config.toml
n_layer = 14
d_model = 256
n_head = 4
n_kv_head = 4
head_dim = 64
d_mlp = 704
vocab_size = 8192
activation = "geglu"
norm = "rmsnorm"
norm_place = "peri"
norm_eps = 1e-05
positions = "rope"
rope_base = 4200.0
rope_fraction = 1.0
qk_norm = false
attn_scale = 0.125
bias = "none"
tie_embeddings = false
parallel_block = false
extras = ["capped logits"]
init = "trunc"
init_std_qkv = 0.0331
init_std_o = 0.00626
init_std_up = 0.0331
init_std_down = 0.00378
optimizer = "muon_variant"
lr = 0.00103
lr_mult_qkv = 0.7
lr_mult_o = 3.0
beta1 = 0.95
lr_head = 0.00459
grad_clip = 2.0
warmup_steps = 200
schedule = "cos"
final_lr_fraction = 0.0
batch_tokens = 16384
seq_len = 2048
doc_mask = true
train_tokens = 201200000
steps = 12281
dataset = "wikipedia_en"
MLP neurons of a small language model. Each row is named by its layer, matrix (gate and up: input weights) and neuron, and shows model dimensions 128-255. Each number is 500 + 40 x the weight over its row's rms, rounded and kept within 0 to 999. Numbers have three digits each. A neuron's up and down rows have the sign that makes its largest values positive.
A block is one neuron, or neurons of one layer that tend to fire together. After each block is what it responds to, as a language model described it from the Wikipedia text at the highest values.

L8.gate304:452513532507552418523476547487470435412536573527521542482453540467541563458479561564463504543550518509527513471497488512528561536545515443461506512488470477551474574508551492419541521530482459438515468525467540514454525573511461451527509496491584495434493516476483474486499487433501508577486508530496523436511552538476508490591492506432428460551504544461503514518515528547521461531594
L8.up304:488497523554567499584504536551434415496505485576465501487479475430441530533409487517589538548521526495533594509495510555496458538487493426442516502576471518499412457580501548426488507483564451502474508372507484498576542425526522513490515491503583460530528498506564469501501565492493474475572529545443506461457502468537541504480506467543505471553508536491444499485556623466508459417471
Description: Word-initial fragment tokens

L3.gate104:478461461540483532513444431496524530473473562443420493469433553540490534525487445506459432526552388582516476443501483502520502549502473581512465563530505521506482547493504520467506487516495502532456548594498520517493452414521444561543452506535484492532486482431531522580535464513444475447456487438455505440506505491495470493481530538520515543470489439481513535495470506518509495560505
L3.up104:507510474521477482473439487555500436455519458467487485489512492481499547481489476530495514466547472530515500504500579565516519471461417419496519482513437597490339501502500481466517500542456492538455517500526474481455477506511537503528599528484512586481486504518536510493493501612526574437464484531495528437565577456511469568483493515492513514434432447474519532504595446495496519537523
L3.gate108:462517407484429542543510573495446517482458453447505469541456454473515457482462477572507491458557509515550478509529450569488499471520598525476514466479529564489519435510566418576459500468441495543462460475458440571494530527518485510467459445522511586493427474511499492432581524494460466490471535545493471496430580431493406555528473466512512440457492468541543515547518477504522524501518
L3.up108:512487456530541537525431576540511557507490468495462457530440475488506502554484467546495583506460511529486427487517427507543504513528584443482441485462479435484604451482508440549489593487424427454498583537451485572492462571509479476531473459543556521451460485463557441524490470523534426478473537555427537513507506540480404501479581550467450531502518611491543532480559534558448563521468
L3.gate268:544380511481481476490572499506445511484424490477488515495490555495489412506513519526515519498446508565523455531451470488595508523532498526495521512466516511581491518487474538563479494514542501483510500470463471457454472448454546482569525450514514529482519534385484470521508505513449411494391513510543453525431491524493449457443456500435489521505447506436570504503449574507560457474522
L3.up268:497491493507509443516417484511478510454551471495482549477434499551496456485491545500572451566554531467554515435474490448504438532569480527493450525510499517482442493504562545483492543519522530420538558508498503514569503433527554459447505557484583460546459468469523448500521494502583500503527516490538518472514495429512438512488469450548522491547469539502496545458454479506535582449444
L3.gate282:487490428468558474520480491506525485489441487511533495508385442546508521443492484524486514510491573463525542565498521525517462520613452492517541479546447468498449464463537506540468521482486489497506502438450528508508495448531482464489525441442531503548470493518462426480574458515539560453550475481412540410508540509537502496518555467447472440518528506493468544445505487514507553567467
L3.up282:493505510484513483426566516460529558511544516506569433486508522536548497443479516399533472498493456520573505503505500508456546555481520528434487530449434485496476426540472485558505512475495525490418445534533499504576439446508518392474520496522450451499543491514494371523508519509381552474508511444497507494544575510533541566546497492515496404446477550477559477477519516462516536454495
L3.gate346:445475463520531529530500554470548536517513528498482421455489532487469476497485497451521501544481520516518471530527511534547476458539506526561532436463516515525431485524532552526492515475479543459548523501449503583559574558486469609478531492479449516526494592444468481503497480483447465478536484510390512515512565532510399481578454543466476497453547518564492497520489459552511510522439
L3.up346:493474604501489553538405465513484520513544581486507466497546455534502490529498504506441482522553492503526506463491561526559487515575437508479498560465470584525451519524551505487523564444465515496555461424498520513525476540537460501440521522494510606438530536456514490506477553515511450484581467423543500478502525551533516570493474543484436516509447477479499531517495434462450575465505
L3.gate452:547518480539457518548473547475496479496435393568447550539517549506543487502573543530473420558465523481505537540516436512504468520462481602451529510507533529546559439516499471548467509476471505509464456432454515473527526550474452466500527441482505565496489462451534539500502537546526534498493530544497480486451527455417544499471470435547463509441504600519531523460494551499453500487497
L3.up452:551563510492549545521468458444484545450515501483433522465500493549451479496472480536524419455535471498546468538480433533456491431456418487444460547499490394494522490445518491472460574488443427551469476521432504603457443511457497517501500476532550517529463478436507498483570476532534501446478463539562455532439508446570508535483436511504500481482518510478489517441410521513548512481552
L3.gate544:542520479565490527459506446530512551498519549513524539581397488454497599511535475448532532556508433516511431460531481502572495546478495516462523441463456505482518479503511445475481517421532518512491508425520499525550438550467531470458475418566463548530575428569525533524465524443505431537450476503489457481544556555482497502516526471476499495422522507400481545524481419532500504493501
L3.up544:488581537492537504534511464511497470483545488480506479528495475555436498547545488472512487557502515465547474425500468542415455519491458482419578485502462530496450437516505481467523532486466450516429475544509523566557511570431440483461501497391482528501594562547525544538426504495526490508510488562477458469448488477520522580516518439509523510492508511588467492442499527464522549522508
L3.gate667:531590512543577592510564538523585562512433478490427551487518479538474482532481506394468531518563494495505470540518424502522520506501485483524393546531460531570541524506490406488512484450432492559477503508441522514501435517455463501451476535504508536458489479535542522485435460490507433493461533504510546455425617511466481518439505489550455527459483569502484553515581448577519503486493
L3.up667:534446446520552443466479470545492501401518472496384479494460523451497510435409487482479517498494462489546494491496520499542510537485503444563447438536484546532499489534533447503487512514475450445493438469498519454552417482511448440481476536540531465567479527506452497462565579536477524436490495569527472523436514541493492521505441534499483373554532490474540488497519464464489477455501
Description: Coordinate separators and on

L3.gate45:551481524465486419588534512504455466483474506521484513461524522457514505507529483458495497514504449532561557438467505477513567496481509541528516526459598456574525447443490434431482556577445558550514533501547490471534509507536538534476448498547531511497485426480482536508479473427515476513533447466530544565488447524479516516439535511529548513478491552489553487532503518517512449557515
L3.up45:537519568529446433480494511436488512501452492537536540437467511522559580548510453504503494471443433547546549483544540494449513557508452484510511561480525479535462465482527506519454545541537565530475506494573549463520452529525490529540467549527561544429483499519479465492555545485508507475484472424584486480579506523505445460520488460489453549472501470480507458499569519472546456476522
L3.gate229:538534570559538478496503494492450484450464465499489476551481531523559555534465419534531531471448491493535500517563412410464527547505433485568506534569473489565552487579452509584535521487508533527483526542463552539491395486537427539441492468451559478485510523515569561449517484506479551493504500514448451476523500507503469507534425524547532444520579523519487415506461454538483514519491
L3.up229:454486480443498438537453463502527500451479542517519554546458502490520483437533483476546473444486546492475496437546487529554491480476590489555509541517489453517528553439473567520458540476463479442544513443485580561527556460475470578483558461450487531506507506480559450556578547493529481480527464509489498473480465494582494555474480443467472533504523545480460500551486444520500506586466
L3.gate377:512552537454545492579447470488495480473436438508505451523475491507479496550462466550496495533456561505513544521487550487572481526512468426502589473522564568506517531473486457558516453541460490480459532457499453431458473454523474581476568527454520454561405646539489545451530491503583498538426493474530506485502393532541504439469479511514491467537514558511507477472526476497518487458481
L3.up377:496491425548469396490518609452501489488521518493498522468452450505505426492502439511496512486431475554533449499476495470507497507522455405477549601487528532469519544487473495504489484506526463531503453509542535554529476516548448539544550484489487458579461549522562464520502530550451501522589394514473587450464506459527520497455478387448514524507464467474462538513582534537494468509487
L3.gate437:508470508526511454529488506477505461507485514531504499563433520501551510471387514511592509470474522492488477446530445584558451549492535524554586549500504539453536530480446438516493536480501505522473498543532484525561480471493507497511509444468455543525563496471537487545531498545451564519575521477508494455485521454462423488517467494484514541449507541525418545478447454490507446370545
L3.up437:537451520538503458472500481487457496499496532434478502517410501464537480476508522563496496468414476446469502510474485467470481477485511485515515473512410509454493479447484575521573525477478481490495426509525451461569521447387479455464516460556534494427528524552503520482500483548513523542497482505486516565483455516512459489477511371439504491511585535482486510443458470485565492467541
L3.gate494:534508466455468560543493515352465527478453536546516466485541498506537443451523462499495529491476456533566498498483473491417546503500483467479515506515459589503541528519523496392514520502530563416432504498498491506530556527484485556565487510464498461494541454518565505501478571504439546522531523478550481505539525504498413530500492452510457496522451527557545530522519490536543524452513
L3.up494:508471493501515545533444526501558465478540533512437545451491461485570542531470566535544510524488493467554495504522475473470438474475477425434528517581554476532531511467500478480524481508589462467492516494542514520566437496500443482458544513535469518514470449461602551576449491520466464439596488481515512431508568580557503468474517423500476440496465498496516444525503496584478571448535
L3.gate507:484434520484494484511472480560572482503457472491590509478500491482470507551437483597452469514479526489479504496525507512503516502521483462600411414481522466502448531523530530511465497554524501477558539501505448488555573497473553523481546445562520474499466502530533461480443623515508505479533538507499528503468450537529427469517490528464477485507434412467413529522430502549532497455514
L3.up507:475448533509509491542530468521465459542529491427545469489468486476485522512522487526495497505526498405503526544546510522454485494513508429545459448447447530459431513550445510523491530520471535506515518483453433496534492532455524526556532515564446539503496484483554503490465549471496479501570517489492461501529531590510492480576531433467492481507374504521471582519455575565503534442507
L3.gate545:471535500506481473534492582521469501498444520507519457441504515508523494542507550509543504507440461527526557488483519547454472460454453530523485533518489504498465477556460491527544493493479486546503505530460458503564541469464504471567491503571445508513509498511555495520443525495508532563552499552543563550518526493503545536465521403462381443466525542432472522483512474449453466470460
L3.up545:443540547549512452501504495405481475475450540436534452472469508484435558476492502487520523483508496536549542405525511460462492513550492462521496432504507506478447545480427507518564496549476577526502496517531500488592470451478481502555543510483443471509491525507572513527477584505472494522508489533510554561552521487570467495496540425488490417559515591436448501490466458478500457475495
L3.gate664:523465537480516514507448485457433476491491510507490405509514426488480467510458454486522486551460484491537476495510518631555470500587487519429510524559493523483475437472431483513545552596596445492517522479485522531479513515510465540527557458567487434461505541524498520540448447485515521490485465524479497487556505480518469401462508415433446516503497510421497489528528561446570520477546
L3.up664:491493530469519466513471455446486413499477508531491461455441457497487510522460543521465496572498483450542501421518487528465520509540491514500529446499429472435523485510503418491574474458499482492448451527530465518444568474494525530503559505541444479439538496454508513519519499479560580477495425510448501494500546603513530466518540540540532484469504492507502484474515528433489485442496
Description: Word-initial fragment tokens

L10.gate16:564510588485432521445506557457492466506438545517439494482487502479424418485423593521422559492574512481497563492472458466424531554447499523564506436473551458475463485547475538543503479519537527454530533529532508493435544507472529516574509470493573423491494482537539461472532499525558433486523585507514535509592505493520526531540426527465456460484422488491459499474496495498517486450524
L10.up16:485574518534411489541465544513483551485498479443444505500485488452455385530485511537547571547554505513498493450463454508462525538512512420560490446586517442476515487539512589542451553505496514400454503491396458475526506442537527461518483467479501467443482390512519462491458545572488488464540547477475526515527566497490483476526541502496536571506467564502518537456496527512473547397472
L10.gate59:502505537490477464527511548481521481496486562484497556526439443562494472552487527500495519455439467497515444506514565558470520565569459494559474455544533479527490484526507472557486485470448508551470480483457516507494616517570469491505490537458455468531568468530436433485528429443547496449567493573493480473489444478486504496480500571522484550535480566533517422507551543530521546486543
L10.up59:512590503526443401520508443546553457532545508506564490519470492508485465541508491482433545493485498513473535464485563516534473478482454495554526491547495462508530437549536611492486504524431466555530456531453452538592549520531482521517468461512495469476524504563434449454497443498512407486528462466533485524524457456526467620518443537449545475498552522516501477466498483489522478490500
L10.gate187:509517484504482514515486471495509563498514510531487544469481493568499526487434528546453508523550476501486555475542467543537499505455510536494499553546442456498528544517482489482521546471525549470421615458430514556549507454488526399461467479486442500485580458541553491530495503446528436525473497538478458491465496460501512446480502488443490560547497519519468547569399519548516452488532
L10.up187:545502433518441484508499551519475455473463537520475489464491520477515483549518463484489473494513450510519554467525523418496523533514539502462493505513526520516494470471437508505562551558496469442517510462546516510540519517610485529481531423534453511490532490500521480485525523472493509495462539521515436415480515551548452476525562457572518512464479400535506529372489470501521503506500
L10.gate207:462503564485530506498499575477459485475542534491506592519523418545472545483418496485514485449489506495488489478496447602494474506519520518596456432484513498493466586508492568531468514515526496528553510465531587463499480438475561473484479492537489481510536469532530486471459504546521492495469551500490462419517499576546457493491493412545454529421455464545423390452489483502519496439589
L10.up207:484490532451478486508455501425480537517466498465511504485451480502509498469485499433517480438478486520457521534507422506435438473457475456584471518455528574500473485504597535474490507524550504475524457570451583490524526524521525519520511515491534512493476469516579505459438545561517511519464533488482465465521542575570406510498495575472479562443517502494454481546485565487529467441570
L10.gate248:482459567432468477444396467529491494496512540487568486509492508519497510539496511532523506427495499461491540504528426512490472478508498476442494498479493490568454499441491448501495512489495491527534586536446425491506521470408559487441468470592503490550455511446566459521558509569461491526469524501567527539424505533588471543446485542467473601508527531558508521488533494405537485491526
L10.up248:473441573497499507522524463480479445502486508515491507552482435591511483554435561477532531444431457474488574488524502507426486497455542560463517413485539503454465564520525475535502526443457481517477503493500406476522555514531529546483479483445505471502505494526540577553541489555519486541467523500503455490463521494462485461501497545620437495464514483471495414490463498591470519530454
L10.gate331:523588518526517475475485430497489513567512448478501505419454526480541488492483567481436524561483563520471476435513465465519517506482481512605507502442478496462543533540578474472507546458500441506531510423523552488451522471535475515532565463486408511492532494529506526505469507460542492463551576511532412567496610485489461492522434548502447576494487536438425486529457487477541466450484
L10.up331:530509606564507558563498464489535521434531536517461556524454476504535583479530561552508525464496470554495457554500509499457479533456521420559506554526516519454500480490477487432472531480516481450508404551455506445573503478505530441540523493506546524450561454450493491496415472478493438492477476463488495472567569443487526595515433546472484501459470516487490451551436448548539494509523
L10.gate663:520660577433461529473437521520490549604501466529488510473479513511496491501479508524496522479463569486503508510521508484404518535450541435570500486506480540514476526447478558481472504460550467560515545539468438452541553498558472461432466485471512554475493442500573441501501493445556516537575519527508531521502459562538461483526452488410528562429522453476494463479514508475559480500522
L10.up663:486539505429532490476485529561533486568504512483491555510470520547603418488399525495540510520529537472482513402536528480470526486497480493512588515483419480509425538559504499558483530447479551518545570457521493491512508520506537472554509530416434546475507509499550511427525427531516454531410522505507530456561450520478517474478480506488477524534471499498491460497467460492551439453494
L10.gate694:464419481449522382495472491538439496546533514514459506474549471542538450432443509498529586478465548484442473460573466468505486481582539484486543517508478474453496504481476449533522495486462518529509584490521556438476482522477467450461566498496484507495507499527519472502493424468619474477430522520446545514483489515587541571556492488515539466523528444538526468484429551528584420486523
L10.up694:519460508402488412505505462509518463472466511492442413519519501487481519502487616507496474470471489443497408432519529525521493456488542487517462508594507568535554393503433575485488525511499489491519536553521491494485509478502506460480473509545447490507532519470462477437404503519514538442583513468532471462470554554537437580536458555523457509393440521492556462553508389561463413542527
Description: Surname opening fragments